Weights of a small transformer language model.
Training: a variant of Muon for these matrices, 137M tokens, 4191 steps.
MLP neurons of a small language model. Each row is named by its layer, matrix (up: input weights) and neuron, and shows model dimensions 240-303. Each number is 50 + 12 x the weight over its row's rms, rounded and kept within 0 to 99.
Before each neuron's rows, "fires on" lists the tokens most often at its 100 highest values on Wikipedia text that the model never trained on.

fires on: "li", "Vi", "|---|---|---|---|---|---|", "Develop", "ture", "are"
L4.up649:50 51 50 21 54 52 59 45 39 67 41 62 34 14 46 39 49 26 57 48 35 70 29 53 62 36 33 45 52 46 23 43 50 75 67 54 47 40 64 69 65 43 55 36 51 62 56 43 28 43 54 48 58 46 37 31 43 63 44 33 51 48 77 48

fires on: "sec", "of ", "Sec", "att", "ig", "Represent"
L4.up426:67 64 55 43 50 44 56 72 36 50 39 68 45 43 41 54 54 61 48 51 68 51 39 50 64 32 76 61 29 46 86 46 39 67 59 40 25 45 64 54 44 39 55 49 48 46 44 47 49 61 66 55 30 58 52 28 48 62 58 61 51 54 62 48

fires on: "de", "comm", "tri", "pass", "ed", "continu"
L4.up20:75 41 50 61 32 41 35 41 43 48 55 42 50 59 52 61 48 40 36 52 56 46 53 38 43 45 64 48 34 32 46 39 44 48 50 41 36 63 44 56 69 59 46 58 77 46 55 49 54 29 70 41 45 41 45 41 45 33 55 51 32 43 31 58

fires on: "vent", "film", "en", "char"
L4.up179:46 32 48 43 69 37 54 66 66 69 42 47 57 45 84 38 56 71 37 35 47 54 59 39 31 34 48 49 56 64 32 42 38 48 67 21 40 45 48 40 49 71 58 47 46 66 70 68 47 45 36 77 45 54 69 23 52 41 43 43 45 59 64 51

fires on: "inc", "ap", "op", "occ", "ial ", "ip"
L4.up173:48 54 48 52 51 31 48 71 46 48 49 43 48 43 58 39 67 48 51 43 57 75 39 42 29 71 51 50 65 53 40 42 54 55 69 37 59 48 66 36 64 49 51 52 33 62 72 50 53 78 48 50 39 59 55 54 43 47 37 57 51 42 62 56

fires on: "ay", "name ", "ick", "ath", "I ", "may "
L4.up386:55 68 45 63 62 57 39 69 36 53 73 26 72 63 60 61 50 68 61 38 36 63 55 41 49 50 42 50 54 69 57 47 40 77 70 47 51 50 39 43 60 55 15 63 49 59 54 68 43 49 45 47 49 57 50 37 68 50 52 42 57 61 54 47

fires on: " ", "–", "cul", "ro", "it"
L4.up346:48 41 55 72 55 78 54 65 46 44 24 41 40 36 50 27 53 35 51 60 41 57 46 65 58 55 55 18 58 48 52 40 36 47 49 58 56 55 44 52 58 62 42 43 46 40 41 61 46 59 49 38 61 42 49 34 52 58 53 56 64 66 46 46

fires on: "0 ", "- ", "very ", "win "
L4.up745:40 44 32 37 76 44 43 50 42 48 42 49 57 47 67 52 35 56 70 61 36 43 61 34 68 47 50 64 47 62 66 46 39 49 56 57 45 47 29 39 39 61 41 41 65 32 59 69 55 44 51 52 60 50 57 57 38 28 65 55 54 44 47 52

fires on: "an ", "\n\n", "An ", ". "
L4.up881:34 30 58 36 25 48 53 49 59 43 66 55 69 38 62 55 46 55 36 46 54 42 48 48 46 46 59 52 47 27 47 36 52 49 43 42 55 35 64 68 24 44 69 53 56 47 59 59 41 53 50 51 63 51 44 47 48 52 29 45 41 41 31 50

fires on: "de ", "e", "of ", "i", "st ", "der "
L4.up224:42 70 56 35 43 18 56 57 49 44 42 43 38 52 41 64 38 76 61 40 47 40 59 43 64 49 33 55 30 33 50 48 45 31 67 47 41 65 38 70 71 36 43 47 59 70 62 74 45 70 66 61 29 44 51 56 48 58 42 52 60 49 48 58